config.toml
hidden_size = 768
intermediate_size = 3072
positions = "rope"
rope_theta = 1660.0
qk_norm = false
parallel_block = false
init_std_qkv = 0.0213
init_std_o = 0.00532
optimizer = "adamw"
lr_head = 0.003
max_grad_norm = 1.0
final_lr_fraction = 0.02
batch_tokens = [32768, 65536]
doc_mask = false
dataset = "wikipedia_en"
MLP neurons of a small language model. Each row is named by its layer, matrix (up: input weights; down: output weights) and neuron, and shows model dimensions 256-319. Each number is 200 + 40 x the weight over its row's rms, rounded and kept within 0 to 999.
After each neuron's rows, "fires after" lists the tokens most often just before its 100 highest values on Wikipedia text that the model never trained on.

L2.up945,243,219,254,176,186,235,242,241,236,230,231,217,227,188,216,166,111,243,214,208,209,151,126,157,239,216,225,161,174,208,129,222,237,146,225,244,218,172,193,196,132,185,207,226,243,268,202,207,192,199,159,166,223,284,206,151,280,334,234,147,224,178,211,132
L2.down945,236,221,261,177,254,249,176,244,256,213,253,183,208,216,141,185,173,221,213,244,165,215,179,174,312,246,187,173,145,231,127,206,242,204,171,240,168,182,227,189,169,244,146,192,169,174,164,253,211,155,218,201,180,183,172,227,240,291,239,225,163,191,266,185
fires after: " ", "1", "2", "4", "9", "6"

L2.up2224,190,212,131,153,132,233,235,182,146,243,194,221,186,177,190,190,210,176,218,184,236,243,193,206,263,158,235,203,239,290,187,178,240,195,270,223,197,178,267,154,246,191,213,181,177,172,218,207,222,251,156,141,240,181,166,219,179,214,201,204,125,242,218,258
L2.down2224,171,226,190,188,132,199,152,192,209,206,246,166,209,210,213,244,156,161,187,229,191,258,194,188,148,214,224,174,282,212,129,221,169,186,165,200,175,204,213,188,239,182,260,306,244,245,206,189,133,170,203,174,332,112,192,225,172,278,252,174,201,149,216,205
fires after: "9", " ", ".\n\n", "1", "8", "0"

L2.up3009,180,241,197,136,191,231,233,202,165,120,264,168,217,167,170,176,176,249,196,168,203,191,179,173,227,183,281,149,221,175,253,184,179,230,188,216,159,152,191,197,190,153,223,239,236,210,213,212,194,295,162,239,229,289,171,142,266,215,140,173,216,150,183,264
L2.down3009,231,237,155,232,190,160,197,159,120,228,167,219,248,157,191,168,235,211,127,192,181,186,151,200,151,200,216,194,249,183,190,179,189,164,188,202,201,172,246,211,176,219,234,214,177,193,163,114,190,211,214,272,251,187,160,288,206,180,264,221,303,179,274,182
fires after: "0", "9", ":", "5", "′", " "

L2.up2464,135,229,211,203,180,171,207,186,153,159,247,222,208,165,311,235,167,204,254,125,183,184,239,198,183,264,131,182,188,241,140,158,206,140,285,198,235,244,162,201,209,139,232,215,214,164,242,225,172,131,158,194,239,132,223,134,171,189,214,211,254,196,245,239
L2.down2464,246,231,238,242,226,125,129,201,277,200,178,226,197,217,206,180,135,248,171,114,192,229,206,158,224,192,183,275,200,136,222,124,228,207,217,171,146,156,220,263,180,199,179,239,174,203,146,194,232,177,228,231,204,190,197,213,160,252,176,166,241,223,187,153
fires after: " the", "The", " The", " Website", "ps"

L2.up2298,169,242,197,229,220,195,167,191,249,220,220,227,222,201,219,181,148,209,180,239,162,150,149,142,226,175,164,207,180,186,214,154,179,168,174,128,177,159,225,204,211,208,166,196,192,261,207,149,169,201,240,182,212,215,151,161,160,261,154,153,235,126,172,192
L2.down2298,188,181,135,169,197,191,243,186,163,174,211,301,239,224,292,243,244,212,171,191,144,187,190,110,222,234,198,126,167,235,231,236,179,308,233,231,141,194,161,235,209,133,198,225,238,183,213,184,254,242,203,265,230,178,102,162,195,158,175,162,224,202,199,167
fires after: "1", "2", " in", "|", "4", "–"

L2.up2847,191,182,262,215,141,294,247,200,210,212,271,138,172,159,233,179,179,121,201,161,202,217,181,138,249,168,295,82,121,224,227,178,226,184,233,197,204,231,206,159,172,218,219,214,208,247,192,169,127,282,194,130,185,186,175,113,206,215,288,188,233,211,183,229
L2.down2847,184,229,225,173,156,226,188,214,251,174,235,241,245,193,175,145,197,220,275,175,179,193,193,231,168,192,213,131,214,203,194,113,189,252,232,223,203,217,204,151,227,218,264,179,141,247,165,112,199,213,194,142,180,164,164,196,202,241,253,192,158,210,232,118
fires after: "\n\n", "\n", "==", "Early", ")\n\n", " his"

L2.up1732,205,220,236,185,165,213,213,171,196,222,261,180,170,199,208,152,134,157,182,123,212,244,172,174,248,212,164,216,180,228,273,210,216,203,196,218,184,185,216,274,121,220,230,243,216,272,214,218,219,207,148,164,169,211,231,203,204,156,245,256,284,175,187,174
L2.down1732,210,156,216,212,145,306,206,175,227,164,209,193,127,144,209,166,217,146,204,224,202,191,259,152,221,167,112,182,196,214,268,220,251,207,248,193,142,155,263,199,162,144,210,140,200,271,241,214,155,155,99,188,170,133,165,193,164,131,253,204,148,194,202,147
fires after: " A", " J", "\n", " C", " E", " R"

L2.up955,184,289,187,196,145,197,299,177,216,147,187,164,224,227,176,161,182,205,275,147,231,265,222,153,217,181,245,195,206,188,204,237,175,175,143,242,209,208,257,196,138,230,220,237,152,211,229,228,263,213,186,174,199,206,220,119,214,139,216,163,308,172,231,129
L2.down955,243,390,196,218,201,142,266,222,232,153,184,245,232,280,198,187,210,173,244,174,183,188,159,178,203,115,188,204,216,189,219,217,129,209,151,231,248,210,238,186,170,204,197,208,183,288,227,177,242,209,234,166,197,254,191,175,192,177,234,215,201,182,202,176
fires after: " ", " on", "|", " On", "On", "-"

L2.up708,232,245,220,129,142,207,230,225,152,249,167,257,139,184,168,162,191,212,225,214,187,273,206,186,187,122,253,170,160,224,208,251,214,216,213,160,119,73,187,121,140,221,207,224,224,221,188,221,217,165,187,158,288,215,186,183,191,172,188,245,172,169,262,278
L2.down708,169,198,261,115,189,198,220,320,196,190,224,143,202,148,165,244,136,177,223,274,320,162,164,256,188,224,166,174,196,208,170,279,226,185,174,149,209,234,184,134,158,243,182,146,252,235,212,235,166,219,247,115,221,171,205,179,215,292,171,211,178,159,189,147
fires after: "0", "9", " ", "1", "8"

L2.up848,191,258,272,206,251,211,272,146,222,183,229,190,165,207,216,160,235,204,188,200,242,250,160,141,194,198,115,206,216,194,174,199,240,150,163,195,229,195,241,207,146,230,118,227,216,266,284,211,181,175,174,163,230,292,171,114,201,202,223,174,279,179,192,176
L2.down848,207,154,192,207,164,197,235,230,140,180,243,88,165,191,192,229,201,165,236,175,176,268,185,90,200,191,165,208,237,238,195,252,185,196,174,157,202,208,158,228,239,231,240,258,133,227,227,217,248,222,228,229,214,219,164,170,217,211,208,149,225,212,257,185
fires after: "1", "–", "3", " |", "2", "-"

L2.up1832,170,236,234,167,151,215,225,176,167,254,234,209,208,187,206,179,135,163,270,284,249,214,202,174,219,147,246,185,219,205,169,194,221,248,211,206,204,190,210,226,219,211,269,144,218,203,174,239,209,173,244,156,166,296,169,210,186,192,224,287,178,202,245,195
L2.down1832,154,242,233,66,232,176,217,157,213,149,219,204,150,214,237,206,165,139,241,167,178,226,247,250,202,203,251,209,191,203,212,145,264,204,156,182,236,152,242,192,182,213,150,145,193,275,178,188,247,248,263,177,180,222,181,165,232,187,216,176,196,175,229,178
fires after: "9", "0", "8", "–", "1", " "

L2.up1325,137,214,179,204,217,176,240,134,216,228,253,186,247,223,255,149,198,125,197,159,235,188,167,211,239,145,183,191,170,212,166,223,149,124,135,186,218,218,188,147,197,225,176,226,196,153,148,227,147,186,194,195,220,166,124,132,205,219,180,260,180,129,280,183
L2.down1325,179,243,292,139,216,220,205,231,110,163,187,237,257,195,245,171,212,161,192,229,164,214,222,179,152,275,194,154,121,235,232,140,169,134,264,180,169,164,227,181,206,212,246,216,172,143,238,204,151,214,181,247,243,236,123,143,218,193,221,179,234,150,253,191
fires after: "-", "\n", ")\n", "%\n", " UTC"

L2.up2142,139,231,176,146,206,223,263,191,163,230,201,171,201,192,204,201,188,157,222,200,210,247,211,186,200,135,223,217,159,193,193,194,242,203,298,198,185,140,191,240,95,222,178,239,191,226,218,230,156,271,142,129,215,219,166,175,152,277,255,267,160,85,156,168
L2.down2142,164,250,169,240,159,248,235,189,203,215,209,156,158,249,199,206,192,180,226,179,240,202,175,177,270,206,227,196,213,124,171,224,150,222,234,267,204,148,220,204,152,211,191,206,129,248,180,218,151,190,208,161,195,208,169,206,225,223,242,144,209,168,217,230
fires after: "\n", "9", " |\n", ".\n", "\n\n", "-"

L2.up797,173,251,206,127,156,226,154,205,269,181,245,233,164,170,184,194,227,220,202,195,214,221,136,193,202,241,294,182,161,184,238,227,224,238,198,122,244,177,235,218,137,194,207,266,184,166,269,229,225,272,203,174,180,185,253,162,219,221,172,223,190,139,198,210
L2.down797,236,201,192,173,240,156,195,249,231,216,272,120,168,105,108,287,265,185,216,76,226,236,175,224,138,255,223,163,200,209,217,242,141,245,148,185,151,205,202,167,141,178,227,220,214,256,315,239,239,212,267,239,206,190,111,130,216,247,189,157,205,185,260,155
fires after: " ", "|", "–", "0", "1"

L2.up2507,211,264,186,221,202,197,153,220,215,233,176,214,250,252,237,167,179,204,221,169,249,214,192,171,188,181,192,196,206,191,120,226,212,136,147,203,194,180,182,216,183,163,297,210,128,203,267,113,155,196,198,218,180,197,250,211,281,214,222,147,233,194,237,217
L2.down2507,218,252,150,262,235,159,188,210,181,211,160,277,229,181,227,180,251,126,263,205,202,169,196,228,208,259,200,181,222,130,205,223,217,114,227,191,222,212,307,181,157,189,168,201,169,168,237,171,263,192,188,213,259,106,236,198,202,237,126,254,189,201,218,197
fires after: " ", ",", " January", " March", " April"

L2.up1058,251,260,200,179,162,176,171,184,247,197,297,239,167,249,193,217,180,135,205,134,286,168,202,129,159,165,186,208,194,149,228,225,227,265,251,146,172,268,259,201,158,161,145,146,234,211,335,278,211,234,181,158,146,230,213,203,252,109,226,217,221,166,217,191
L2.down1058,231,198,196,226,188,203,260,183,206,155,155,169,185,201,208,207,227,200,214,179,167,259,238,125,246,97,215,282,120,155,234,280,313,185,278,207,210,198,222,192,192,154,156,174,151,262,224,203,175,143,218,191,171,204,175,237,165,147,227,214,138,195,196,145
fires after: " v", " A", " R", " E", " C", " J"

L2.up1458,151,185,249,187,214,191,111,173,178,174,255,301,165,175,257,169,231,135,172,155,237,178,249,186,290,178,208,209,223,155,207,219,172,172,216,166,230,225,165,197,191,230,179,165,112,180,188,202,221,217,233,218,135,198,172,245,191,213,271,247,186,193,221,251
L2.down1458,247,169,223,195,254,159,108,192,140,217,132,208,176,228,222,231,220,157,179,296,232,193,241,251,247,215,192,209,192,171,201,241,238,239,161,207,152,191,115,171,212,188,142,191,176,240,269,160,220,194,203,239,250,170,227,123,231,191,178,188,134,123,178,265
fires after: " ", " years", "\n", " age"

L2.up1953,225,174,254,289,155,192,193,205,183,237,194,216,234,158,142,179,173,208,239,159,202,216,152,208,204,146,161,240,145,180,189,256,132,217,119,180,176,236,148,257,152,173,304,237,172,231,231,249,191,165,138,228,217,170,208,167,229,157,180,234,287,165,237,189
L2.down1953,197,167,207,90,270,98,192,166,241,192,242,228,261,221,271,106,191,220,243,151,237,97,141,231,189,209,306,213,158,171,189,253,194,220,210,131,191,192,181,146,163,152,258,277,191,206,137,184,190,258,187,287,141,187,230,191,202,188,180,205,249,161,219,173
fires after: " ", " (−", ":", "|", "On", " on"

L2.up118,168,187,173,130,233,128,233,154,184,257,239,261,210,181,149,185,157,206,204,169,202,190,161,174,176,145,197,215,158,211,181,219,175,150,172,204,213,122,186,146,146,180,225,243,142,205,248,235,218,233,155,171,221,222,170,156,169,246,244,239,206,219,222,224
L2.down118,190,274,254,179,222,229,190,214,189,207,248,274,158,209,181,228,253,198,212,219,141,132,107,180,157,228,180,168,190,229,197,202,227,251,248,194,191,218,278,174,169,146,139,253,116,197,256,226,225,179,294,140,195,229,234,129,154,253,193,240,225,164,271,249
fires after: " |\n", "2", "1", "5", "8", "6"

L2.up2585,176,226,258,211,231,139,153,179,200,206,200,262,221,203,223,162,173,153,220,180,228,176,145,228,134,148,170,184,209,194,201,271,231,247,239,247,123,210,215,201,126,203,119,257,213,234,248,187,285,248,152,245,208,220,155,217,230,106,196,236,220,147,169,135
L2.down2585,270,250,209,163,198,238,167,249,177,207,180,137,187,240,237,233,192,213,156,215,264,217,202,190,144,156,205,266,157,149,229,186,272,215,224,198,215,199,195,154,177,163,170,193,200,216,196,191,169,226,182,175,225,169,237,229,217,216,247,171,190,196,187,237
fires after: " ", "°", "2", "7", "–"

L2.up2961,231,234,155,213,137,237,234,187,126,234,223,158,190,157,146,184,169,169,209,198,181,279,188,168,165,186,235,161,168,186,165,190,235,238,167,215,198,154,236,141,201,200,225,198,143,190,235,238,170,192,196,157,205,198,242,245,137,281,204,222,156,149,176,174
L2.down2961,205,203,213,206,264,226,120,202,139,185,179,230,252,180,215,173,213,132,187,210,162,190,196,186,158,229,162,215,225,195,177,198,273,140,154,160,111,173,272,268,216,213,149,197,205,208,161,216,211,151,162,255,143,117,210,212,198,195,254,186,223,228,261,256
fires after: "1", "6", "2", "8", "7", " a"

L2.up2853,180,237,201,136,158,220,154,199,155,195,252,158,238,255,167,162,175,129,140,202,248,214,255,197,232,168,255,195,193,112,187,232,223,148,173,221,162,229,181,226,203,206,197,247,183,185,219,216,165,212,182,194,224,222,182,177,150,176,249,199,301,224,178,176
L2.down2853,114,164,188,253,139,217,248,142,187,198,176,199,256,216,174,130,244,206,138,159,231,193,235,192,232,163,166,186,240,159,119,215,230,205,245,218,210,292,275,217,197,203,243,202,196,184,222,243,137,225,212,204,89,184,256,184,193,138,246,223,236,239,137,224
fires after: "1", " ", " the", " late", " early"

L2.up263,178,188,206,205,170,201,224,167,157,199,280,107,263,254,208,222,153,209,171,167,210,153,227,201,251,91,188,252,159,215,235,194,203,188,208,281,200,228,182,176,141,107,201,295,156,200,197,249,207,163,168,187,186,178,129,137,201,184,172,226,199,120,177,218
L2.down263,231,204,197,159,170,167,230,222,172,155,256,226,230,276,178,216,177,224,191,182,181,218,225,205,219,191,118,140,241,224,232,116,204,244,178,249,142,215,179,169,181,152,159,274,137,191,172,245,285,171,134,196,168,194,163,158,143,176,124,172,195,186,164,151
fires after: "0", ",", "3", "5", "4", "6"

L2.up1561,95,234,221,216,165,202,263,160,183,153,205,198,210,187,235,148,285,138,202,254,211,182,207,173,211,125,285,199,230,178,169,248,224,274,258,170,203,144,177,194,136,196,244,204,210,166,244,240,224,245,247,244,103,203,242,225,203,259,243,201,207,252,224,220
L2.down1561,110,224,185,210,260,168,174,92,192,141,235,227,166,154,199,213,212,208,238,222,149,188,230,223,162,219,206,173,163,177,130,182,234,247,192,138,239,248,201,150,185,169,230,231,264,218,162,216,280,180,221,232,184,184,143,194,156,237,227,173,169,118,182,189
fires after: " ", "9", "1", " (", " /", " –"

L2.up1835,139,243,166,186,142,201,222,103,187,227,198,157,198,180,157,183,144,196,172,214,152,177,165,126,187,237,219,192,146,101,200,229,198,224,185,215,292,194,166,214,137,195,140,261,199,219,271,204,176,200,178,179,109,190,212,167,245,192,221,180,302,198,232,126
L2.down1835,162,152,231,234,214,143,274,162,166,195,223,173,89,211,197,275,262,202,224,281,240,235,189,269,219,187,174,229,203,150,221,188,229,215,261,207,129,143,199,173,241,202,174,258,93,230,191,215,179,206,222,195,175,182,192,189,264,275,186,273,180,210,249,287
fires after: "2", " ", ","

L2.up1473,222,221,176,171,166,148,201,160,138,184,217,221,137,174,158,245,164,209,211,177,204,203,208,179,191,179,201,256,221,169,188,210,181,232,224,238,163,132,151,169,203,190,221,227,263,192,142,209,278,150,177,240,205,220,200,180,230,213,104,164,202,182,218,223
L2.down1473,223,246,213,133,208,199,197,261,222,185,257,214,190,210,195,228,170,278,194,202,227,185,262,226,136,159,257,228,227,163,177,223,188,157,214,254,145,202,195,189,149,212,213,185,284,173,163,149,135,252,161,252,211,199,134,208,222,216,135,151,187,143,192,160
fires after: " |", "0", ":", " "

L2.up2837,178,200,184,218,99,131,226,181,218,198,229,217,235,211,325,117,154,182,195,205,247,224,265,155,220,150,181,171,205,208,197,182,204,158,159,230,236,142,191,269,265,187,165,207,245,202,156,129,160,225,197,161,245,226,201,114,131,155,218,248,268,270,231,193
L2.down2837,220,215,190,230,139,164,177,124,221,143,225,265,184,213,181,270,177,253,240,170,209,171,226,172,206,200,148,184,228,140,177,272,221,162,151,148,221,224,219,199,198,266,216,186,219,125,148,193,201,226,212,242,236,150,179,180,230,160,268,222,188,235,190,220
fires after: "-", " the", " •", "\n\n", " Website"

L2.up1717,196,226,217,204,263,252,196,153,227,187,239,235,175,235,243,183,119,170,152,181,200,216,147,173,217,184,154,168,229,211,251,173,139,134,218,230,220,209,230,177,187,264,218,207,164,206,189,221,278,141,210,253,177,211,92,204,200,207,190,272,260,210,241,166
L2.down1717,137,237,226,235,186,226,183,260,231,240,223,172,171,251,217,181,161,148,196,182,179,211,124,90,233,244,246,237,196,208,139,225,176,186,229,218,165,240,156,168,197,213,197,246,168,187,215,215,193,186,264,144,205,185,186,131,200,188,188,288,286,180,242,181
fires after: "2"

L2.up2045,168,274,121,218,193,204,226,175,217,163,202,191,279,182,202,197,128,188,193,206,293,198,212,204,229,193,185,217,145,250,98,154,234,224,126,231,226,199,187,153,185,231,218,214,169,196,195,214,261,251,234,183,226,207,215,133,231,210,153,187,237,109,180,155
L2.down2045,191,135,233,235,225,237,208,205,191,209,242,206,230,234,215,231,186,150,219,173,182,215,242,198,271,239,165,141,222,231,158,231,203,163,268,211,189,212,247,263,198,226,186,254,223,215,176,219,99,198,235,189,195,194,211,245,170,154,241,134,269,217,238,182
fires after: " ", "\n", "–", "-", " |"

L2.up2651,189,220,180,137,149,207,252,235,266,167,230,138,147,222,200,227,169,207,229,224,221,196,208,211,176,135,163,198,250,242,230,205,174,235,184,216,282,187,160,183,164,125,186,238,108,251,228,204,278,203,290,199,166,308,180,158,144,178,225,187,204,217,241,199
L2.down2651,193,225,236,118,219,227,269,117,237,62,209,204,197,269,153,192,235,166,219,253,157,223,260,213,187,138,223,258,218,199,179,134,238,164,150,212,224,204,192,187,189,176,222,160,197,137,146,195,160,180,229,248,204,282,165,172,254,187,174,258,230,215,191,265
fires after: "–", "9", "0", "2", "|", "1"

L2.up2101,181,245,179,155,228,127,156,232,204,203,190,225,191,223,174,158,170,162,177,227,227,166,181,180,232,190,194,208,133,167,174,172,220,254,197,144,253,171,244,175,181,109,298,217,202,284,208,240,236,222,283,160,210,218,214,138,258,179,200,249,157,145,175,190
L2.down2101,213,252,122,219,152,238,251,217,224,166,175,176,230,236,255,202,188,173,210,226,158,217,242,180,163,160,194,207,183,213,148,237,122,179,184,197,216,189,135,235,130,220,339,231,219,275,216,261,172,226,224,113,250,275,188,152,215,213,134,177,137,189,192,157
fires after: "\n", ".\n\n", " ", ")\n"

L2.up2206,174,287,224,150,194,135,199,188,192,193,191,270,203,213,234,177,198,206,202,209,238,156,243,196,199,163,196,186,209,221,219,208,226,149,172,268,200,216,209,239,137,145,202,218,165,217,261,213,259,161,165,199,215,265,246,130,256,173,198,184,166,189,209,214
L2.down2206,251,175,243,218,249,205,248,242,95,244,238,267,259,188,165,106,202,206,172,201,207,178,160,280,148,245,174,198,127,206,254,193,221,130,226,225,217,175,199,171,143,166,206,171,209,187,130,174,186,132,53,203,216,196,248,210,192,183,279,178,202,215,198,126
fires after: " ", "1", ",", "9", " ("

L2.up2143,160,276,161,178,105,212,288,206,197,176,178,201,244,198,190,80,156,200,275,190,303,190,223,166,148,188,168,217,180,166,154,221,232,145,173,137,163,218,182,202,201,185,255,223,148,220,215,136,167,203,208,168,223,257,244,171,255,156,203,196,237,240,218,128
L2.down2143,167,226,135,220,177,257,259,241,191,184,217,180,215,245,300,183,173,183,216,279,211,216,272,108,241,235,188,171,271,128,176,216,143,225,172,190,224,252,161,155,215,225,246,183,186,165,203,162,207,150,228,167,195,270,233,206,180,185,274,209,220,214,188,169
fires after: "\n", ")\n", " District"

L2.up2568,173,236,223,240,206,128,232,143,297,162,226,183,173,215,267,150,105,219,230,178,230,209,162,176,223,158,180,199,153,140,134,215,269,177,153,159,246,229,219,187,155,185,186,214,163,186,192,163,205,186,167,160,171,221,218,112,173,222,149,193,209,152,177,169
L2.down2568,176,233,196,239,164,178,177,145,197,151,252,164,221,222,198,154,146,205,172,140,135,233,211,206,172,199,182,237,189,227,186,216,285,148,185,157,195,228,217,203,256,163,159,237,237,148,257,162,189,190,171,156,234,212,214,229,124,178,194,211,227,151,231,198
fires after: " ", "-", "2", "–", " |\n"

L2.up3050,112,238,223,214,156,199,252,238,198,187,205,224,194,233,213,202,155,187,277,232,222,175,185,152,180,179,259,204,271,206,197,223,158,162,197,190,170,213,172,213,151,237,192,165,190,192,226,184,181,177,222,217,98,172,164,229,232,152,212,210,164,223,215,232
L2.down3050,142,172,218,139,159,275,290,209,168,183,190,217,182,159,317,199,195,165,285,253,217,248,206,189,202,235,180,170,182,195,222,175,253,209,205,190,221,217,252,245,167,174,134,182,177,225,171,131,218,232,153,194,192,128,168,176,238,129,223,269,218,253,230,185
fires after: " |", " the", " to", " in"

L2.up1160,178,221,136,229,199,222,209,248,193,209,167,193,226,265,174,237,193,178,289,232,160,191,191,200,241,125,254,174,172,195,217,208,161,188,249,225,259,244,185,157,164,215,187,180,223,203,244,198,192,274,218,109,135,199,197,158,215,216,165,141,173,212,152,215
L2.down1160,244,169,174,180,171,162,212,180,208,214,202,212,192,163,174,167,348,192,200,234,132,160,234,221,185,162,206,182,249,241,184,221,153,246,187,179,185,123,256,212,126,162,222,206,193,185,223,175,178,188,228,198,147,211,168,205,187,255,216,217,140,165,202,227
fires after: "9", "0", " his", "Early"

L2.up2987,203,227,181,129,196,158,243,193,152,295,211,195,214,223,260,195,248,201,222,132,214,255,194,145,251,204,225,231,122,147,140,192,180,160,219,215,216,252,225,101,120,170,204,244,152,236,163,202,176,210,241,195,117,219,174,236,183,180,227,272,188,223,263,166
L2.down2987,203,247,226,136,209,291,216,236,208,170,233,229,222,156,161,127,225,219,224,190,136,205,194,185,175,185,182,269,194,136,185,148,271,156,205,190,254,243,264,191,177,215,209,160,167,201,205,182,158,207,158,98,177,227,147,233,134,159,203,268,253,189,209,200
fires after: "1", "2"

L2.up2501,113,194,217,291,169,110,195,273,207,174,204,206,175,220,204,223,193,197,159,272,230,223,205,181,179,197,261,233,186,224,212,245,151,215,226,242,198,192,242,192,154,181,101,165,171,228,228,213,219,211,123,200,85,156,218,167,168,189,171,133,185,160,154,176
L2.down2501,178,168,190,240,156,87,207,188,238,200,172,254,217,165,229,186,160,165,156,214,293,172,223,194,168,148,201,219,259,150,228,235,193,208,252,232,240,258,209,177,228,217,191,206,267,168,189,234,231,231,209,223,193,157,201,171,235,149,179,215,141,225,190,209
fires after: " in", " to", "ps", " at", " from", " Website"

L2.up915,279,274,169,150,164,281,238,218,257,169,256,144,195,210,128,166,176,234,181,152,243,224,201,205,237,245,305,202,157,100,169,178,164,201,183,222,182,189,169,233,189,214,172,275,195,205,279,180,189,177,255,210,186,256,169,148,212,272,208,149,249,172,269,158
L2.down915,255,236,231,194,201,240,268,201,277,195,244,190,205,277,227,231,194,175,165,204,168,154,230,209,125,204,229,232,212,172,230,240,122,126,152,195,176,153,236,229,172,276,165,233,170,175,203,178,58,165,234,176,195,219,220,189,261,211,312,298,161,218,293,234
fires after: "1", " ", "2", " |"

L2.up565,143,274,161,177,209,224,230,198,207,213,180,215,209,194,207,141,183,205,180,145,248,200,181,179,245,148,213,220,191,136,201,243,204,205,235,199,228,201,221,170,242,182,204,239,161,177,230,202,193,136,270,258,161,249,169,200,220,230,244,247,236,181,243,180
L2.down565,91,270,187,132,166,172,251,146,278,100,195,157,164,209,217,101,241,184,187,172,176,262,235,196,207,175,257,299,250,138,138,216,309,249,267,220,241,200,212,212,225,171,193,237,212,218,214,200,166,155,166,170,170,283,212,166,168,174,175,193,244,207,208,153
fires after: "1", "9"

L2.up1483,189,200,174,208,166,153,282,170,234,234,196,223,216,268,184,217,143,236,262,249,198,228,218,212,219,125,147,220,268,145,167,175,218,174,213,222,126,203,212,185,235,220,163,227,215,266,218,175,309,123,193,176,196,238,148,143,143,240,249,223,177,174,152,172
L2.down1483,236,200,180,232,183,245,214,209,137,241,208,266,265,194,251,170,181,236,198,163,176,125,229,176,215,179,102,195,191,195,244,165,153,139,175,244,163,151,261,191,208,224,196,181,215,156,160,187,192,173,159,222,237,155,240,241,266,171,235,162,262,242,146,198
fires after: "2", "1", " ", "3"

L2.up1158,216,236,147,251,214,288,279,197,181,222,262,158,213,189,286,181,190,237,200,247,158,262,172,202,213,178,241,194,176,239,201,152,197,223,124,171,198,174,210,141,248,138,165,229,150,191,244,237,143,108,208,211,229,221,190,172,91,241,255,206,179,173,190,203
L2.down1158,238,162,188,165,202,196,253,158,189,221,143,187,224,178,158,189,220,212,180,175,200,236,201,150,186,259,179,258,189,182,169,222,184,183,207,212,234,267,262,137,190,261,169,246,237,136,152,203,169,269,223,221,245,163,251,104,180,206,252,162,167,215,256,229
fires after: "7", "9", "8", "6"

L2.up2824,200,247,217,172,202,164,263,146,263,161,272,190,212,164,150,186,198,213,247,176,260,131,192,157,190,177,194,194,183,196,133,227,156,213,205,197,239,244,240,213,204,166,243,232,215,255,306,184,230,256,192,159,161,235,188,172,266,279,215,180,195,166,209,161
L2.down2824,264,135,212,225,221,230,250,201,142,162,280,253,223,184,194,256,229,213,214,147,217,190,253,130,202,214,206,202,269,161,181,233,135,139,133,195,175,206,180,278,175,182,208,207,136,200,225,194,179,161,227,199,180,265,181,230,168,243,184,232,205,186,196,165
fires after: " ", " |\n", "1", " (", "|"

L2.up1902,153,239,165,147,180,128,298,122,191,169,206,223,248,275,185,146,184,225,189,263,173,166,230,256,221,176,181,143,212,113,239,245,220,223,200,266,179,187,198,240,182,142,113,224,216,161,275,234,173,220,203,199,121,187,149,208,183,142,203,181,218,202,194,195
L2.down1902,226,217,128,197,217,196,256,203,141,272,234,253,144,177,228,221,201,293,250,242,218,92,199,177,189,150,158,174,183,201,206,144,236,146,201,250,138,236,152,165,193,215,230,201,136,218,228,251,169,138,202,150,153,173,255,177,168,234,208,183,193,221,212,182
fires after: " ", "1", "5", "6", "4", "–"

L2.up2673,97,208,206,160,217,164,164,158,226,196,266,303,296,210,280,207,189,134,286,180,280,176,235,166,220,183,223,144,152,266,198,201,206,218,237,173,212,255,211,130,186,215,212,212,105,178,190,215,242,237,252,173,211,204,223,244,174,251,219,279,221,219,208,221
L2.down2673,238,210,188,220,189,243,163,180,164,175,207,156,204,184,156,165,172,149,213,280,235,161,204,218,199,237,239,223,98,259,227,204,253,178,255,149,168,158,144,228,104,151,218,225,154,223,221,149,224,255,216,189,215,174,225,185,227,218,196,224,217,207,232,200
fires after: " ", "–", "\n"